Part of a small language model's weights.
Architecture: RMSNorm before each block, rotary positions, no biases in attention or MLP, untied embeddings.
MLP neurons of a small language model. Each row is named by its layer, matrix (gate and up: input weights) and neuron, and shows model dimensions 48-175. Each number is 500 + 40 x the weight over its row's rms, rounded and kept within 0 to 999. Numbers have three digits each. A neuron's up and down rows have the sign that makes its largest values positive.
After each neuron's rows is what it responds to, as a language model described it from the Wikipedia text at the highest values.

L6.gate122:583490407411545508395526438486423509516555464485495509472489480483455479516466418517467439553519459447477457436515530484461520573562508434509542457546511486468523453514428492571519461503510568505517504569560534534443534489468529491591468527479547524494476485506444478508548489492495507502507539461550555471562545503459576534541410547493468517513536483504531502466567488535471535558494
L6.up122:516524509551434493449562445482472462536455514497530539575471530529491491593526497484449481473498458420500452515441556481500446503466582515483540553501535474486462537493497594559533505491527470420512471470502509450503556522451497419522502438509472559538472472540496502498508539494427534545506490516559473502521518512433451483519474458535444543446495503504488549479491560426457467528449
Responds to: Word-piece continuations right after a short split-off prefix such as v, pro or t (v|ie, pro|ce|eds, t|enn|is); also commas inside numbers, code or table cells (2,956).

L4.gate307:458502537499543509493493510538533501443482476493416474420549518502548501514520451475530529547552497478621480505514457518437563476486530473448467559544525473490530502436519570473511480516493540433522484476529553485585438548485511495538590529522479477530547505463502529553505468457507521540544500521549528494476532490505485512507450432538504459537519498496454539542472481460460508491533
L4.up307:464476460558544518498490520598519562474444489513536541429449468518475489496418450556560519510526516426477534499563477471399471523545520529523453470496521485532487547485538514466512539505518591492505431491573530545477451560484556573481533523551548524498541534452512450472441512407514545458492520472505528569538518502519463484578419533485488544539544477448429551489457490489440483585471
Responds to: Fires on word pieces that finish a verb (kn-ows, t-ell, rem-ained, contin-ues) and on clause-linking as, when, where in narrative prose.

L4.gate127:486456528585560473525493488512535476486442406562529554495487503505537545525402518526488485513591483515534501575447461482468514482533478518464517469488483521463470519523497495557548520487580498498475540493532474531531465519572419568467517440484453492438505502497469506468443537532497478528464460513535515490517452490551490521464458538503570423596501558445485481496536480541456456512544
L4.up127:528470443519544500480508539479467574515501462468497517556428464558547487486547523505534456529554547579497513502519514507544541553435483553489549526441468492504484483475483524466533515481484474451519501478601478529484453561522490490480532467530503544493458535488572439454486537417480503542442466455535489508455494538536465478538520414579596451444454608446505450480491454473519554502536
Responds to: Commas or periods right after a digit, as in 1,626, 19,779, 1.84 or "July 1, 1999"; more weakly, mid-word pieces (appro-ac-hed, P-et-ra, O-x-ford) and broken accented characters.

L4.gate217:539474550470537508557489430411529490489543543544564464383526460553444546523481514523481519506562485479513432499510508562530491437464419582513423430537517498438523458536527443532505490523541483465479509478472479505573506488522486552516496477497504507510472485428451480497480503502520551564499480440517520556481532489443492462480429565563494468528488542432499530539482412515493446548533
L4.up217:538478539493496542551462448540475532542530450554485481480531557576485511463613482528497494595528485510607534522486528526514511493440508508461532441511511526495485471592598413476524490468504544409474483475461475529473503450502501489502462525502459463581503501521502445507463521538496562542515514435520537479434452593517449454507429492464508523455519568483542525530474439483555543514528
Responds to: First word or word-piece right after an opening parenthesis, quote, hyphen or paragraph break, e.g. "(in", "(unanimous", "state-operated"; also "ent" in went/sent.

L6.gate493:491453488488517530439445429454525490475606516478560509457505498470441539536557503575476490442471473482508504457513427436454515470518464480453517422506532507531540539455512465385552454516553513542486505534444492469484507493561477546525466485456529506496514464526470458523436433507473469533549551485512485533489479460500557553478500506519481496553546491505527455554532484435529471544489
L6.up493:466464561511533537526507513562518543418598490529515497467444453510507512537528498431490566513407525498479477517464499509490525481477513453494455503508522527431535394524443422495447479509570437541512519483457513452470461523585523504511522521537447433531577487504550576432530512500514480499494459483487549500476470557502531484482525462520558524497524530498565497497463488496467547540465
Responds to: First token right after an opening parenthesis or quote, as in "(in particular" or "(and thus", plus opening word pieces like al in almost, although, alone, and ab in Cabinet.

L6.gate64:567409498548488480486527482554516505524481529419478567439534492526567463507495477485524426539509507483503468479528509525486469430551515510538530487422515557496556563510416495495454435462505489496546513427507462439470516514509542510490491523468563502475483481518484525443508550533538545462564557468502518542554507569445488497438538568603557484466524503527423515549503476525515466471542
L6.up64:511488446443513428527508511469513534492525483478434535523492503558467449515526529527592420451457469511575517546596520535506432444573465557534474492550501495525504572459508514522544468472477543514489498542468480490447536522438515514538463540438466533495522406531541533520501568473546581482559501470508483514580475506477462490450542627549454489540519509500512477510478480496499469427572
Responds to: Function words that begin a clause, often completing a split capitalized word (B-y, W-hen, F-rom, On), plus mid-sentence to, and, from.

L4.gate123:532467485532481563556491466531494476467489411464509471442450411431522503500520529433452583535581498523561503446543482493490460476498501480478507506527495450518480469534510538581503507445582533466492541524488484489538460529515528568542439503496468503519537474536404559577519505465487525478412445504505465502442480511505520536482472457510466517470410611557553506529484500452536557525435
L4.up123:575549506515507480451494434396531445507477475428484499447515464447531493511445473490454448462548430441482562460460494493539472521471500496449490447483506565484507420472452501500475496507501394507567509508454536492520462488433405463484511475486408530490485539468591489483401508580495456550416469456460554567531555465445521522481467533458499471515480511553500574464480541601511502504477
Responds to: Semicolons, commas and opening parentheses that close a long clause or list item before more text, e.g. "courts;", "mezzanine (", "Conti;"; also odd mid-word "u".

L4.gate136:459472449444443503492463498497550470495462475479444514526435514468487452491554456524562563495506489503498459560486526448521523539505537479495506494472463554490492440462563486539517507505430484559491515568579488458485511532495622493522522573422480458469500489538535443515566470455484424495535553494521523544495476462498538413505477525471434481510492540436544614474530443523521456467519
L4.up136:488558548448466484500490528487532498547443510529520451537481439539537542533479494546489400519544508526513504532497469448585459505453486511418504474564507466521478506527558533560484516469457448551465513469544501529513488438527477443490497501546476484507511447475421578479526447549534517534544513537479433496526421533505518537523536527459511500603487533466622536522471517470478587507524
Responds to: Short interior pieces of longer, often foreign proper names or rare words split into several tokens, like Gom-era, Mang-es-hkar, Littorinim-or-pha.

L7.gate450:443463480471457499489493503533481523558486509452491527484571578486439457578572546550501575488472411516520490514497554423445524497484470446491465453511465547537614467501486488556418514442541459494520459517512506453510536442520410437454479496519534506488518485509427409465450483531530487522530493508486520530489509512498472558513456523541460472486534453494467495529466520476442485488558
L7.up450:545518502473552487468480457453529424453556545458580506489597542499588468453498480551520472527438441531527454502540503500429478535512533498435499517540475527559435476519553540530476590488474459468501475552428525517496533533575550540450509503436466497521449445524496560502507505474567492509508533498511540454508554539446518515503507514436498482592481521459450472543432503527486534381499
Responds to: Word pieces right after a word's first letters, such as th-ough, W-ith, p-rom, ver-tices; also table separator rows and the opening parenthesis after an article's subject name.

L6.gate410:474504496491473510484518440438520513510518516482527522499531527431546495570484495466484504499503519472505480524528463454423476513528501501507461442508446454526448523517427553543548441541578577397519501469497454578510471420448503511488587551575570456464489477528466550429484525542541517534502409536510508507460538553486431492513424499506493484520485456420477477479438518455492557447468
L6.up410:505417523485480487579471571545468442502413454453486431526465424541401563452476464506535489524505483474530453513512423454443507507546447474499427476504513527534538523500588529493538489526489562505536545515499476524472490454513459573504479485475450560510494616546519488468501528429540482569517504424507491538517506499456502542459447478494418511532470516448537444503543462490528486499450
Responds to: Fires on the second piece of a word split into fragments, completing it after a short prefix (pr|one, sp|ace, to|wards, k|ill, pl|acing), and more weakly on mid-sentence commas, semicolons and closing parentheses.

L6.gate391:477502493531451488483476490425522496486506485478502568478461496477513513564509474459593499514521573450544545466529473485545499489508462523511479457558480504458550539518540544518548523465451521585489408488567502485515480482525467533533569507546503505435609562535529508511438545490503519467478467453499517484493606529529484490449485508569469524561477444505430517443411548459458480435519
L6.up391:512464483497562465453443520487499538516552494472489494458486451519534443464496453606557505536496518478483534462566475542503449600504439550446539489520499494483501492451538588461494540490490561523466481516553481509455500433546505525483489457485514537435576476478512490537479500514489521484488517471534538435525578516505567428518484568548496520494496486454464470353491520467494450494532
Responds to: Word fragments right after a lone first-letter token (T+ose, t+im+etable, Z+im+babwe, M+ure+ș), plus the word "as" in phrases like "as well as".

L4.gate296:472532520452436465493478522451453476531472630541510486514436528391463547546518542480505442546461470516511451531453454539522460448553513507519521435427509498475545467540478540472473519507495502528553499495518552570511523484458561536457500518493499527479480499521506451458429523446563518545455511516563490576510470584478482510497478472544448542553494477433484558562443520520454617541527
L4.up296:505511444472448454499510530483595424508546459522557556504498494555585490557555435573521537488472482539466557542527491544531464517536544492507496464528489438465424462521475469456500456490538515480565474518499542549571491496534493555457469519498463550459517426600495533447525520545553506528493490481447483563542575607471515456447575536423517559564509474523528462479520448526478535465523
Responds to: Second piece of a word split after a single-letter first token, strongest for W-ith starting a line, also F-or, h-ydrogen, b-udgetary.

L7.gate335:422478493549531570521483564520520483489460563503458530479502561458527484477503479488471554554456418522534472542509480493449503501559508487456458558507464424511521480509491561509470518511437557532454472549538532463529448434545499535450538536496545509507521518481540537449457440525502503460495507514483530479496510528476511432525435449494455476542569571526516519520467458491457577491519
L7.up335:541466525486499529501490504544512547466482467498440490471484530526489510442522474437532498548493478529451486595509565515332509468486499470557498568520564541488518487473509494445456540496470505440575507492531529502475499508532474490516518499540473499575541516532548468459444496434486566538490520388481472503559497603457503481483495535552544527527490549502442516508461455521502498493453
Responds to: Final word pieces that complete a split verb, usually an inflection, such as recall-s, writ-es, prov-ed, ret-ains; sometimes a plural noun ending.

L7.gate429:557523492481485527515509464465543518399461519535546452496513568461450566434485520514532557528477515471563471526453513465494538502424440443518467456531522385478526484569528449455515457496520528501479477458426461470481538528463460518471523535555434515400491418490489471494493551476481496469465512429522450523422500481526449496502512552470466489472477399491485552533509556501523480534517
L7.up429:514479568539532597507513530503489557475431467470526609467516505511475423481513484568531543483539501536500451468481523441500528470487491480536465488544521450491505539554515486519538499557506515424471482498482487508494509465534494513431466530496502566491514531498526497483586466494454562502474487474508476454438472560485465482478452510488422446528495517508496535497534438442508573480522
Responds to: The "ad" piece after "de" in dead, deadly, deadline, deadliest; also first pieces after a sentence break, line break or parenthesis (A, T, 1, an).

L7.gate147:461552497552522501484510498472513535545484585457517445522533498574476458477533487520463513455532569459531513518506537433541509535545491454486508602504531502463500480468440480506468545488550527497581477463540500522457477495481419459492524521522546496457410436527519438428533578462521530480492461503478525566572491465512512422439562418592536476497501531490484494511530551456451499509478
L7.up147:483560543538478523434589460496489484483525454586489526540529468441464575531506486554486518534553514450505569581421440502523490535502482529472516527418544511560489543494453506470425484475519476497465498415535428506506541499482476476599555494553467570499452497496561468543475487467514521457441499519464514474509492583469626476485509460581548458551470459530447502429487472564501460494496
Responds to: Mostly the comma between day and year in dates (September 3, 1896; December 20, 1943), plus colons ending infobox fields or times (Years active:, 7:00).